MLP neurons of a small language model. Each row is named by its layer, matrix (gate and up: input weights) and neuron, and shows model dimensions 0-255. Each number is 128 + 24 x the weight over its row's rms, rounded and kept within 0 to 255. Numbers have three digits each. A neuron's up and down rows have the sign that makes its largest values positive.
After each neuron's rows, "fires after" lists the tokens most often just before its 100 highest values on Wikipedia text that the model never trained on.

L6.gate243:122115158127142134128126104108121127086150133131148147152112136139122102146095128136089111109144135151182170114154139115119127161154126112131090112139115132129134148130126157125173147133098110152147086134143096132147141136095117115167132156132098176150121152091091112148166145113143138136110124123122130122122152122101116079116094105074143118126116179122158135133136115140120137132163130137178164126141155073153100119102145156110179153116094119134115112123171131109147145134129099120087123145093100123181090121114123167160155091150127104166097145127151104176118126106090143150155098127153120140155161168113135096137140111145078176112130116173096151117112120130164113138172115118112163091148123126105172148076153082093134099107112109144126092100094124113087090092123110
L6.up243:110115137072134139117127143105155137158122167158135140127107094110158150124178117108109128126129099169148106154111132113145180110181149098157095127097097110170086145088118095108117110103159130118160107144116115109130153141085145145096119145128126149098132157110138120135128169143116137085147092162108140156080113122096145106090106124114114111156143139109112156131123134145161099092149165121151165125086146130134101125143145111128121145113147120132150106150101102111170130148136171120124109108081138080117143136129113138113110130142104151136135124119140090118132114117137116172170136135126134178145120093148113179095112136127133157128164140132123138135138150121172139167151163161072120115165106105108179140142121168153132157075088141151085075153110139131115094089116161
fires after: " 1", " 2", " 0", " 4", " 3", "y"

L5.gate302:122102164162119131124128192152108117131078185125111117132107112153156166135130138120154093179130084130146146133148111128116126148119134140131133114085133125154168137073105088109173157146127142153127166114133119087161157145113121138136150113139129087124099091112164098136107124109138111130134160147133110139135158112123121142141156132194142136120138147158154136153147059120154092110127096132135139149101142169160114139144103140126094108130136127144112151127115139147140117139148150120135147089139115128111113122132130122124105102134066128107157081128128130081112114152112101139117145120101101123114087094117163107134114136111172169160119117115137147155102151142115170079173123145106111092119086125105123097180194135088120094146113134194156120122128116118118149139091122
L5.up302:075102157125120132124104088138135119114123159121123160155106085102157091130109127119152129164153149190162120108138140123114131138155120116120153133136128104100080096165092195100120137127180102074134129129143136125141101154140108118167118165111103163095124150158148123153075123114117141156100074106091106107102119173126120103123119150135125189157143113141158118151130154115098120127158112160147133112120112115149078156109135139141139127135201126108115125135162167153168149154119080097149141135137157137140129146110157131106120130138121136108099120118115124119109130143189086135117146123048091130122099137135114093144096150151120121084090132131121136135084148128140114116143122167099131119136133132071125112135145147171109116127118109133128135127124095143137134144123086
fires after: "|", " 3", " 1", " 2"

L2.gate611:111140152135111153105130126151094126099106093120102151115133116128139125114120127126110165153126100096103134159101121108087113069176095150094118118169100097112133142110164093101143104126090123118122103117141122115136145136143148140094120090143156101120173123124134111110103178165166117147133108108108129141074114110095124135121118164136130122107158111118105159112139137152141162157154147139104103163109083154118129141116158170148115154124110177149189143168101146101144159064104133144162169110170101128133117146135132100108130129124131109119114055165138143134134180143149167111134133130107123123060111109165112132096106127129101157160131137064142131114145122126160111135117104121134148129105099151104115145148164123112149115129126121118158135133154143101063173128113135
L2.up611:135142101130169135083106163130165138179091108113089096117141143152119110088114133114088138137158143130125120142114091158137104166118089102099152164133111158119096106100080084127146164119125105125106123093119088140151082144135163072124157136125085198138087149101113105147136121093093094133136087094117106126123101133131104104131151131144121116143115156107127111105107133119112129113146105100125121097130165151167116170155140127121101181107126124148119122117143157159124106120178155089129115132099185097140143131102130148143079129131081152142114123097146130152128124117153103139134103138153126111087144088145148113136114074136149104114107103123111142139156114144120153121126129111118144120159144156174160127120124117128096093118171143104110103123118128147114078151100086
fires after: "\n", " (", " \"", " |", "-"

L5.gate76:148147128131114108119090140155159129075156123106107070124168129112093160108146113161133106163113149174116113100108124145151127138125135131103146146145115140125091111125160130147121108079121103081117149127125139108162107148146126128124167104097109111100159116118138097129128134121129172118098115147083164149152144096107176107146129074120130148148132157121161142120169145151093120111114111122075148095143128121129110122131068171153148140107126151106119153143127129122110129137084117137090149158104108112133116155108138106114113102133150106174163170116118115092124157154058175145125130120157172133099054139137178110160139143129193093132113113130118107142158126153121106155100144122125145126112114146124162133115098156141123154145133161087170155158101119112149136123144121
L5.up76:140155132132137152127092127120159102132102157123125132101153123127164074171123145136113134170155145128138188102123113132165097130142176138116130121133134129163122117150140111146121114141127153118141143121131140117144129147140144120121151090086113141131105110088109104095117141122143157095151118122088177139127069125130141115136152127128157144154134183125102128120158146104119101092120096134115121160092119078119097081152120153137102152132112123118111159125100130141112141174111131115164107186142171165171117165141115132148098154109153124117149129117167144116116130124081140084148132106092135127166084117161153125052143166143134185154093146127129128145144128174123123108084109115095143112109175119115150117133147146130138125124081161115124150191078101114150144136147154
fires after: " ", " the", ",", ";"

L6.gate59:141135136123125124110132134126134139150167138121122152117099132125138119053134140167103135144148134130157138124087119096137110134115162132130106123144155104155063122128137120126125134147180111134115110100143165143114119094121105130116093152166110159192130142131127123146127138128147157075088122058100168084114116139132130124158120167171165106131103120165151141104118114136131164172163113114148168190148114118133098125096128129146151117123117175103103128125074125133097116096187130106101151140135139137148142117132097131146111127082123122162110143143120129098122168119151119133134095152179155115084135081101142158131113082151114142126166164098120107116118108103096114166135110147097145114130126182144104147146133121142133097131125128110153109126105098090079141135103165
L6.up59:150143089182116165160123126125112122117110097140120151137128125137111112156120095060106153142137136087119107100117125147143135094135124099107151146093114155141137115131113144157126128124142101177108169160165145169128128114177161101115140088141094173107174155125114098141101133092166142109141146103110120145130112160096133098123100134159117151092137120116168113117056076120148171114122137145125152173134134107143120166121201158153134125088135188104123110124135132141101135129141125151138121102118134155091117157102151114137141134121127123152128120148146150149146124114121134188140110161156098157141155142146136170153125129131166101133134163068114131121135109115135102110156081123123163129118153149130110144099154107103115109108162153099089147130104101170100100141124123
fires after: " |", " of", "-", " the"

L4.gate582:142155144198138176157147150121137129143158078138117143158117128109133149129157133149099128165119114123191123145100094114100131121148128169131159111139117126114152136101140131116142124093119140151102139100106126119130133109112141096157152097169161156151153154132120116124131138173127113109124159116140130111133108149091128154162157148110185097123139093115113163137124148114106149123135134138127085149124117134129166119140097140093159139153112141083154140124097118075119159157123085142149137133105081137167119136130103135134128126122111151106116130152117146089135131117110170121172149101090137097139187143126136115093148141156155079116102143148137121122042115133122108104075079120159155107110115161125104100125127123135146155110122108145187116172114127155137154078137177
L4.up582:140130134127147118176142089142126114108115114158121156146117112131128155159163150140121133127186148108151144126145115136109098117104128098148109141152149116121137159123152120174119119158126093152125105125138125153120150105109110099149150117102077139123149151147098117105149146138138113093145139092139080144133149171087114121167153135128132103104110134082102164130087113150165105114136132120140110144108137088183118120071128159122164164168101114130149133102088108129122128146123099140108108093168150141145194139147144132184134092098111182145150119081135101132182162138133172159120101171112130130176149156145113140124133084135130096094140133155138125154087143145123125128098099101119090117122087132124107092110153137107102160112169102127104121136126151150094137129078151
fires after: " the", "S", " (", "-", " \""

L4.gate610:115130112110146180141110096120175126153170132183158151147156148148147150113126142113167128101105134117103142122149127173110112087138136126153072169093144140103132112151150061101140134105125108134127126084191127150139121107077137111136094116121133106130141141157134115159129126117113112120133084140129091159105145087136159104113122112123092112152076115150106175101138176124132129123098151094125103151169150146167120137127116158118126132148101119116130107133131158144134109104114170121147125148137088150131176132121097130134132131158120138102170125118137173123128078118113107183154129157132138127084108143093118113149127116135112127135150162131139089112130132088185167133161125104136110073110114153104113136129098143124128123143147162100121112130183191089117133115122144
L4.up610:145137117188091120072144139116143121125090149184120164107137136136133124122090093083120132184145120130110148122110145164137162112128137116155093165122110118115164130136122091140124142108124131075097123148188133116143105159099154090146142120111139166122123127159113079130124143120123105117117104110094153104145139114120129140117120144096159140120089136147121116143129123090161111104151102098171114130090135129179108093143116110159131152148114137097126103069169142106143114086104143146154128143153120139127130117132092158116135097160123165102150101110097134132164120140129121110141096125043124146096149128134120156142125161111129134159130144123135108152102122063168138139175114128101064116134108096114152170104130126130142136094097147126136135142118158154126152100095167
fires after: " ", "op", "o", "a", "r"

L6.gate662:171047127189126142138105112114106134114141105119167158107105170153104168128171125108140142125157068137153117118114146125150146106117143163154157101137130141079074137085137134121094157108137119148099114152125156142119167166138148121155140114124097170125152125135116142135137103145130115128111137116145110123128124153074104108136141104095134113130167128071099130122084130134153065104102135128154103073132182148113127142120089137152130156162144089113176124125103121111125113140141124153157118164095126103131148158115100095148102145098128127123077092124129125173097121158116151151109134159150139152151097144146116135132108155135168159108105140103155130103080164132119124132142109124158138118121158117143178141103140122118102104145149152121122111123110121110163081115135113
L6.up662:160136130180129126141092161113112126090180132143161120129091160146134131114129131093132114138128104117114135109144117157074111110136129167094131092116115145115132147151094166129198112150181111139134161139170122105125092157110098128117112119122144139122178134115136134151134137181120088104098109121107135166162129136143083140126149141108122069111142099116153109122174143167162131116167094150133091128153110103103089119120146159180083135164133112116156157082156118147134163104133118087135114111112137174133122150111137129155178116158117133117160174140155147138113124133122109170142136117132160098119209138135128129122124151136126128131133123162140089138136115122131133101156157103123184149119112150105125119124125139134157118142105118114103112096092145108134130127061145
fires after: " S", " the", " a", "e", "S"

L2.gate682:120123145141084108154111135119151152106151169137105169114132159121123170112125107159130121120137121160121158072112114114119143144098161123141161123159064095138132095143093145114136149081140162100186148123111105092164154135172137094135105100132101149111134095117123099134143115127132133138076150148153149123118126120139128097127130135141148095102089093076133112139124147160116131128097124151089139130122154137142156138127137138134133110096114102141149153098113142088140150111112170122056127125156112127131121080121159136101084146127173115103117168124181145126119138110138120127159106166132101164105119095180137113126179092159119087118123153141145123145096122127122136125107124113152169130091124096182146090104146131158151152139118110115109079119091130138098131129122072
L2.up682:145139130107139162152146127102152065116118166129101147116151093109191067117110133123192069125141141114119119105114117108129143125131130101112160199097139107125131100096181140149134097113106147123167133106099129136147135142144118128141151100113140163159139114122124129091116129143119116146100155166140127173148123158128116114154087116109140118101098196103105183148149108119131128108102124127095151147128140114153146109150105164152128120108123127146104094155093131091124124110116140141154135156121075161116155163095131117122120120135145152118107070084154190143106108139085138141161138125143091127177134145139128088143147127157150136154112121127136122156137104136073112163112113097129117134125161101142132124176122149140119147087112120116117147134102107121081109122143107
fires after: " |", " ", " Le", ";"

L5.gate6:110128144118137142130132135061133115091163115143134114135159114132149123153119186117146096123103144143112102140159110118112167140143167120115103159146142104148153073146096110102159109095056178131116136123122134115164145156090162099119104126127087119091074111127120137140125142143109138132161143136134105148132182149101142089068112142163107119080147145098157101136128134107082104125173122144147132111106121122131117103103161124146131136146098118123121137147139135101104141136124153090143121070131083133107139142120135126101101132173111119150112110114127142120112116145113146150123141131131134126147124163153132099141133125145169159131141101130128099128163148156083076073124118121124111102132087151125095146102161138175115205144139167163125128113098133144140107108087093
L5.up6:107121132132104170128120161145161132107117124152122137122110167148140129155122075126169124136133120162133045154168102098103138118136154141125122131122105112164137139117118133130101142174086119039132175148127168148126106075141134112124122160125134110127106130130182170105135146087076130134118156151092092142105118122137151109091151131109101175134141118110157093151093143171118113126141136152127131132111087097151140106139154143095163133149131118131141126130102122085106124144159149045115155128089095110109125147106118157106129148182129161098177145147127097138111140155163134139134147160072139125117097111122135152147121111166123137099135113093104083134177138137103123167127127130126122136145087108154144139142115157107135137146125128133145115134135117141125152144125151
fires after: " 1", " 2", " 5", " 3", "5", " 6"

L9.gate224:137104116096123130156115133097126149177110167159111117115116099142099121109141114108157138145127095124139159170122096094107129158129096074130102130090145154120142119175122140111121139134118092152123118103102118096149126127131196101150154134184111096171130117131123140142156117150147126127130134101172157121130084129143148150151145131176135095131123099126126105151113135166136144096148150068107154157145147125198163129137139135115122121136130165176104129143101159118124106157185162187126067120149140139108126147136141124103131163118147107075123129148193086149123106159123122138104140104122120110086111131121124115113122135150054116115160103149135176101142126148122137127144114121173137145143139130164111096131145151138107132109119107117161164143128084127106112105135128
L9.up224:176111153135133131136127132118116151133127124176176114143087150101123137102088143133144177149087130113128113134172134107112114135116143133123113136113132069172161164133132180114128165136149121137138124108110096120120120106150128114137124105078191143135166142169112085153164109106125106087117102104167137134110058098133159138138120140110121116103110164098138130128135156087122138118154161136103128140110129082159115132121156119108147135132123127109143162111173138137123111150103097116142101106115148156082147160136081109095082180120104123096115140138114132122139145122146101097133105127120104127165112133180162112100115109133074140131129099099089133072157113131135151163118130109168154137159145112116130138181158158126150093131134173152141155113110104130138151136104163
fires after: "6", "9", "2", "1", "8", "5"

L5.gate19:144069103183102133132143154099117136103127112154107137125130147113124133081114089145124161110183121132131151127092151166113122076131152153112146093101120134148100160107177134115134176158109116138133105135136120113119134164115128093145096122081119115166155158121131154140078138148120086148108129083150101141095122112097110103111140139111138142137136137109161116093116117155161095101161168142113116064101101116137140127108101138111117164135094151108109104133132156099117149118150133141192096135112124111148134151139123131143143112118092121111131134132143154104103122121149168106126139114132140161110110159134167098115100139153109103137120143116102105161129140073118128121143122123123167173093091127155143174127102144126131064113171092120147140118150143129080128089074165
L5.up19:153112103175135159116158099120131115109147163143137165156115106114149156155131158163153118163105139111155159116118131174117134089155160106105087150094099141138116139142131119155156100151149127095109161120107112136107135123114094139132173123116108156115179100124161160127150120122135116107137093117141149105120162154141146080158147115160143133144096148110071123102067140119120086154103096121093101103122152128143162127159116104147154150127150087108192103127153121087151123118107134144150120119100124130128133188086107127108108143128150079107182137105162145146089143142153116159152117109132118176170146153133116126113125125133125137114105156122139132120115125168164137157174097117121113137126133072162131128098123106093147118121129152126075103125122137158121107111086084
fires after: " S", " the", " a", "S", "e"